From a checkpoint of a small transformer trained on Wikipedia.
Size: 14 layers, width 256, 2 heads of 128, MLP 1024 GELU.
Architecture: LayerNorm before each block, rotary positions, attention and MLP in parallel.
Training: 183M tokens, 11158 steps.
MLP neurons of a small language model. Each row is named by its layer, matrix (up: input weights) and neuron, and shows model dimensions 0-127. Each number is 128 + 24 x the weight over its row's rms, rounded and kept within 0 to 255.
A block is one neuron, or neurons of one layer that tend to fire together. Before each block is what it responds to, as a language model described it from the Wikipedia text at the highest values.

Description: Opening fragments of words that need completing, mostly place and team names such as Mont(real), Mont(enegro), United (States), plus mid-word pieces like pre-ach-ed.
L2.up222 [144 133 100  99 132 131 100 165 115 161 141 225 139 150 125 127 146 134 135 116 148  96 148 121 112 105 163 122 119 115 139 142 113 102 142 140 110 147 135 123 135 152 109 118 156 147 128 174 136 117 115 121 151 113 118 166 135 135 123 118 133 129  98 131 142 181 158 101 149 151 115  90 117 131 143 119 159 127 109 148 178 115 126 123 117 132 163 135 166 120 143 101 145  91 142 108 100 168 190  60 101 136 105  58 105 121 156 134 110 139 131 117 163 123 148 157 127 146 139 130 169 156  99 122 127 117 144 112]
L2.up262 [162 149 110 126 125 109 154 137 109 146 112 138 126 154 102 161 179 112 111 128 108 157 147 111 135 111 127 122 182  96  95 115  98 104 166 143 117 111 151 149 140  92 118 127 132  84 159 171 144 164  95 122 126  88 186 148 145 147 132 111 103 101 128 147 115 126 157 118 101  94 150 119 124 119 158 102 136 111 167  91 140 102 120 122  87 150 130 116 128 134 124  77 179 133 123 134 127 130 163 119  82 153 138 127 147 134 147 109 110  98  99  97  94 102 111 133 150 137 129 111 111 168  75 113 111 108 116 148]
L2.up675 [157 146 122 121  88 135 141 147 138 130  81 134 120 151 161 193 130 127 119 158 125 113 151 126 118 122  77 118 139 175 131 175 162 145 106 156  87 167 124 141 127 146 110 134 188  96 135 153 135 132 156 135 165 156 125 129 136 131 125 114  78 130 140 125 136  97 157 141 136 121 161 178 100 108 122 111 121  97  50 158 129 158 121 148 118 142 105  80 148 116  84 103 137 121 154 140 147 111 113 105 108 110 130  91 108 119 153 119 149 129 139 122 124 133 118 127 102 159 141  95  69 105 131 111 136  80 111 170]
L2.up821 [143 124 109 110 107 119 136 147 110 114 130 145 121 162 126  85 117 161  77 158 145 123 132 139 210 120 139 102 143 148 131 116  97 116 152 149 129 103 126 122 134 158 127  94 149 142 137 126  76 115 141 126 172 144 135 150 128  85 109 138 143 137 101 142 122 166 107  85 123 127 141 167 135 128 119 130  77 127 158 137 118 102 135 102 105 137 120 108  93 164 116 156 100 122 143 125 138 103 174  72 130 134 154 131 115 114 132  98 119 114 110 122 164 135 145 175 117 139 134 149 129 182 112 163 140 121 112 145]
L2.up869 [114 153 113  98  81 116 115 117 149 106 125 148 133 122 128 111 138 109 121 126 101 116 157 100  94 106 161  62 107 116 170 165 104 115 151 147 137 153 177 146 116 100 120 146 123 123 124 109 120 159  92 137 136 148 102 145 127 119  88 136 125 148 165 132  92 124 108 160 154 137 135 128 146  89 120 132 142 118  76 114 147 140 127 125  98 110 136 107  88 119 155 147 125 139 125 130 116 101 108  86 116 121 139 141 152 157 169 127 120 121  72  83 129 113 131 146 179 117 123 125 162 104 137 142 189 158  96 149]
L2.up898 [ 99 132 117 127 129 125 143 144 135  77 111 142 153  76 145 123 122 114 140 155 149  86 118 146 150 147 103 126 108 110  89 116 141 108 129 152 113 137 124 123 163 152 181 177  92 106 176 150 133 164 128 143 104 148 131 131 131 137 150 151 154 118 127  93 146 143 165 143  82  96 140 114 135  78 100 122 179 118 141 115 121 134 110 110 156 137 101 153 131 143 115 165 105 103 142 182 122 170 147  88 161 129 140 112 132 132 125 123 106 121 117 159 113 160 123 151 139 147 122 117 129 100 133 163 156 111 135 123]
L2.up921 [176 104  68 103 100 114 129 153 224 124 138 160 148 135 123 130 123 146 112 126 143 182 141 112 135 119  79 132 139 127 105 150 112 138 106 136 119  88  95 161 129 161 165 104 113 136 138 141 198 104 136 121 130 130 137 152 135 128 139 158  97 104 114 148 104 118 130 126 156 163 152 123 150 146 114 129 122 145 145 146 117 131 143  95 111  84 146 117 150 161 125 108  85 141 124 139 128 200 161 135 142 130 146  93 134 126 138  97  93 146 115 151 134 122  68 124 129  66  87 114 111  97 157 110 131 126  85 147]
L2.up923 [139 127 128 107 114  97 106  85  89 110 108 139 127 142 135 138 133 117 122 134 134 164 137  92 121 115 140 150 152 114  99 126 115  72 149 106 111 103 125 103 160 141  97 129 137  50 155 123 109 165 156 117 113 121 150  91 158  78 143  90 152 144 147 143 119 129 137  71 115 122 119 120 159 116 135 142 138 112 107 119 144 117 140 113 174 120  97 110 106  81 145  93 180 144 146 170 126 136 151 119 124  94 106 116 141 102 153 125 164 132 157 129 147 140 124 104 157  87 156 135 180 159 102 142 116 106  93 143]

Description: Function words in geography stub articles, mainly "is" and "in" in openings like "Rolla is a city in" and "a village in Khararud"; weaker on census, coordinate and table tokens.
L2.up59 [113 123 143 148 118 139  84  76 126 160 148 136 130 117 136 104 107  86  96 124 162 143 126 103 166 115 144 142 128 145 115  66 169 172 101 152 156 128 135 161 101 132 127 100 115 125 130 120 138 153 126 101 146 164 123 119 118 126 123 141  99 114 139 164 134 134 120 129 147 161  85 150 100 106 119 151 102  95 138  97 111 141 175  96 130 143 127  95 136 109 138 127 108 156 105 115 151 128  92 132 142 122 127 136 180 142 132  92 136 133 138 170 158 105 119 117 124 115 157 151 146 140  97 133 132  58 157 113]
L2.up226 [114 122 152 113 131 145 127 114 104 129 133 118 109  95 167 140  70 119 117 132 113 131 137 157  94 133 111 138 116 153 162 133 156 121 138 113 129  97 112 111 114 123 147 131 150 143 135 166 149 163 145 102 118 100 132  91 133 117  65 104 104 126 146 139 156 144 113 146 123 171  85 109 113 125 115 127 132 107 163 113 125  67 151 153 128 144 132  75 125 175 108  99 131 102 124 133 131  93  95  92 158 157 129 103 126 128 138 163 117 160 101 136 124 170 137 164 173 166 116 158 141 125 151 115 158 150 118 122]
L2.up466 [ 86 113 137 132 138  98 132 151 150 100 127 109 100  99  85 136 157 127 138 128 191 129 120 114 134 111 130 119 129 143 114 115 115 113 132 171 112 168 141  88 152 157 114 105  99 163 145 125 151 126 142 121  74 117 130  89 106 125 118 113  86 172 108  94 127 107  80 104 117  98  69 112 132 172 117 117 165 149 151 129 140 101 141 133 109 127 130 124  96 118 109 116 138 133 113 104  94 109 125 127 110 120 145 122 132 105 120 125 194 117 120 137 140 128 176 117  95 135 119 128 117 105 158 143 144 114 170 107]
L2.up810 [107 130 107 118 136 162 108  76  44 168 164 176  87 120 145 116 120 116 111 122 142 129 150 166 127 110 111  87 120 169 113 138 134 143 133 118 148 163 137 134 153 145 117 140  83 112 106 149 169 160 158 143 125 117 146 105 129 137  96 137 122 145 126 102 141 152 133 188 139 137  99 138 117 141  98 140 121 176 150  99 109 113 143 135 102 126  99 144 107 133  94 168 125  98 127 112 130 108 104 104 120 172 163  85 137 123 162 139 118  65 136 130 144 158 141 122 124 140 146 120 141 136 157 109 124 140  94  92]
L2.up890 [128 125 161 113 141 146 127 167 132 129 102 121 100 108 176 144 100 168 129 111 153  94 139 108 128 127 123 143 138 124 134 131 162 122 128 123 134 119 120  79 170 179 131 169 111 127 105 117 132 109 138 137 155 123 105 134 143 141  92 133 136 139 131 133 139 106 129 128 159 142 119 112 110 132 143  76 109 125 143 149 153 146 129 108 166  96 138 121 127 130 110  87 129 140 116 139 111 146  93  76  98 149 104 120 157 134 137 149 170  88 102 123 140 108 117 129 138 127 142  77 107 154 168 163 115 105 130 101]
L2.up903 [127 147 101 141 142 103 121 153 119 105 124 154 140 116 133 123 112  88 132 136 125 140 140 125 140 110 135 153 112 160 164  95 162 102  87 143  79 101  98  71 134 118 126 104 125 121 169 134 176 110  99 111 155 138 134 107 118 161 101 102  84 143 140 159 135 151 118 155 181 143 102 154 144 151 158 135 172  96 116 131  74 104 156 125 128 166 153 119 136  94 121 150 150 165 133 144 130 144  86 135 108 117 135 140 111 125 124 124 116 131 108 166 122 180 134 126 115 138 132 192 154  98 109 142 114 115 111 108]
L2.up937 [ 92  88 134 131 138 114 123 128 112 135 142 139 141 106 135 102 142 119 125 124 169 171  96  88 133 122 122 119 117 141 164 105 155  90 109  95 150  98 111  99 147 132 179 163 157 110 101 107 143 109 132 130 113 120 114 124 170 149 119 138 114 145 188 134  87 140 161 145 145 137  90 104  59 143 141 173 107 126 146 146 109 141 113 127 131  97 176 133 128 106 110 118 175 102 134 159 135 118 123 143  93 164 103 129 120  71 137 132 136 143 146 142 142 123 129 162 121 148 122 130 118 131 152 116 128 127  79 162]
L2.up952 [ 65 104 154  91 133 126 143  94 143 121 155 160 157 156 141 106 150 110 106 113 149 129  55 108 122 105 125 102 119 135  82 116 174 150  97 150 126 129 118 133 143 140 133 125 142 110 108 131 136 149 170 142  99 161 108 152 138 166 128 101 139 149 197 112 111 163 141 153 125 116 146 129  95 156 142 140 120 167 100 128 115 146  91 123 131 122  95 150 165 119 145  82 164  71 154 172  97 125  88 155  95 178 134 107 185  98 138 128  99 146 109 152 170 139 113 137 115 110 112 161 124 124 161 140 132 147  77  74]

Description: Fires on word-internal pieces finishing or continuing a split word (clas-s, hy-d-rophobic, metho-d, Democra-t-s), and on colons after infobox field names like Class: and Authority:.
L2.up11 [129 147 164 118 148 151 137 128 145 128 114 183 125 167 137 146 123 125 150 117 127 158 125 186 100 133 104 153 156 103  97  79 153 154 135 133 131 158 218 113 125 121 106 125 112 123 112 150 162  89  76 102 112 151 127  84 133 113 123 128 123 128 112 101 123 106 124 100  64 154 101 127 152 120 104 120 112 164 140 120 140 168  63 117 129 116 101  99 163 101 115 146 128  93  87 140 130 142 120 149 147 128 148 126  97 139 133 132 152 158 199 138 184 123 148 131 106 121 162 127  83 125 137 139  94 142 118 151]
L2.up105 [ 83 137  87  96 156 122 131  98 146  97 122 125 133 140 148 117 126 101 170  91 137 134 130 154 150 146 109 116 130 128 137  92 125  88 132 127  85 129 133 148 110 117 151 126  99 143 156 149 161 114 114 155 131  85  98  85 116 120 128 112 103 213 123 129 109 111  96 142  89 102 124 141 126 145 101 143 146 144 147 129 127 129 123 103 165 112 119 147 113  64  77 170 126 127 145 109 127 143 129 121 141 169 144 137 129 143 157 112 145  91 115 108 129 140 117 131 108 107 143 139 175 139  92 116 188 127  93 108]
L2.up111 [116 125 152 152 150 100 146 103 140 117 119 101  80 125 113 118 114  95 148 145 128  89 178 139 133 155 122 113 147 126 135 128 154  72 161 139 124 120 141 111 158 149 125 147  95 111 159 169 130 130 141 180 126 140 113 127 132 107 146 153 123  93 167 100 167 151 145 133 188 120 163 153 130 108 103  98 101 192 105  95 129 147 109 120 165 146  87 110 127  84  78  89 117 151 166 140 146 130 107 148 146 115 119 141 113  98 111 117 139 148 129 171 142 136 119 141 155 142 141 118 145 141 166 132 106 115 129 126]
L2.up341 [161 114  77 113 136 149 130 132 120 102 139 130 119 132 138 124 138 115 161 112 113 125 139 139 151  92 133 110 152 113 106  70 179 140 132 125 133 157 139 125 154 129 111 187 123 128 136 159 155 126 114  87 143 111 124 113 121  99 167 141 140  83 145 138 101 125 104  98 115 145 120 149 137 111 140 153 128 142 118 110 165 140  45 127 107  80 160 119 184  84 112 113 140 115 163 157 129  65 106 113 132  99 134 116 103 128 130 124 155  98 103 113 175 168 130 116 139 129 141  90 128 129 141 138 117 134  90 104]
L2.up399 [138 118 153 146 136 123 181 133 143 122 104  96 131 113 127  88 140 139 124 131 127 141 163 120 180 154  84 159 174  96 125 157 160 130 160 129 166 133 183 125 157 119 132 141 197 145 165 138  97 116 131 141 123 120 125 104 125 127 141 113 104 123 111 150 104 178  82 131 175 119 111 107 145 120 122 101 152 160 117 158 146 119 166 153 110  76 116 137 162 153 135 146 117 121 124 119 145 141  92  67 131 126 119 156 137  87 113 104 133  96 146 137 153 116 159  99 121 127 135 120 132  77 152 107 136 137 135 129]
L2.up501 [154 115 143 145 158 103 138 103 133 118 130 126 108 103 134 111 128 101 120 118 111 101 114 189 155 108 138 149 123 149 141 100  83 141 137 146 157 103 128 101 122 141  94 128 114 129 127 162 122 143 166 163  83 158 172 138 115 136 101 203 165 121 172 152 110 118 155 108 126 123 131 150 113 120 143  95 108 173 119 109 166 127 118 132  79 128  75 113 129 129 161 118 136 128 104 146 120 134 145 121 127 121 146 147 120 170 130 120 122 158 115  96 114 160 118  99 176  86 120 123 130 114 130 168 120 137  60 128]
L2.up573 [144 123 140 176 126 118 152 134 132 151 147 173 112  99 113 116  86 146 133 139 146 174 147 155 109 118 117 108 153 129 114 158 166 118  90 149 123 140 156 125 118 106 129 126 132 133 103  85 100 124 123 140 128 145 172 104 139 140 175 152 129 124 128  90 113 131 178 149 133 102 154 220  69 163 163 109 109 132 110  95  80 160 124 157 104 109 121 129 166  72 136 125 135 100 160 143 137  98 121 150 131 128 131 112 124 121 146 142 100 125 201 137 125 157  90 129 111 151 171  95 155 115 154 111 112 144 144 118]
L2.up733 [135 131 127 172 148 112 141 118  90 132 116 137 107 102 167  93  99 123 139 154 158  97 121 129 139  96 139  88 104 120 122 150 129 115 105 196 150 159 144 128 143 130 109 143 127 133 110 138 116 144 149 110 127 134 136  87 125 153 116 138 126  92 134 148 150 120 133 187 108 116 145 141 144  94 119 156 112 170  91 133 105 128 128 165 174 156 115 153 138  96 111 166 158  77 155 145 127 135 119 151 165  93 138 102 117 140 175 135  98 133 147 117 152 176  96 145 183 149 150 123 158 140 135 133 100 118 122 164]

Description: Mostly the -ly ending of split adverbs such as mainly, mostly, merely and notably, plus possessive 's, other word-final pieces (Down-town, ru-ral) and the or a after is, and, was.
L6.up881 [124 138 112 142  84 127 105 173 119 138 144 189 150 157 104 137  88 127 138 138 158 146 132 157 157 110 166 140 111 124 129  84  90 155 136 134 117 132  77  65 123 145 115 123 126 139 125 125 113 134 117 137 118 116 112 164 115 105 129 132  88 142 119 108 110 101 114  95 140 108 138  91 116 163 168 155 111 109  79 150 105 127 120 117 114 131 155  97 183  96 108 143 140 145  71 115 115 165 152  91  99 121 138 136 142 138 123 170 110 110 122 120 159 101 116 122 107 153 172 127 142 163 114 148 130  56 141  79]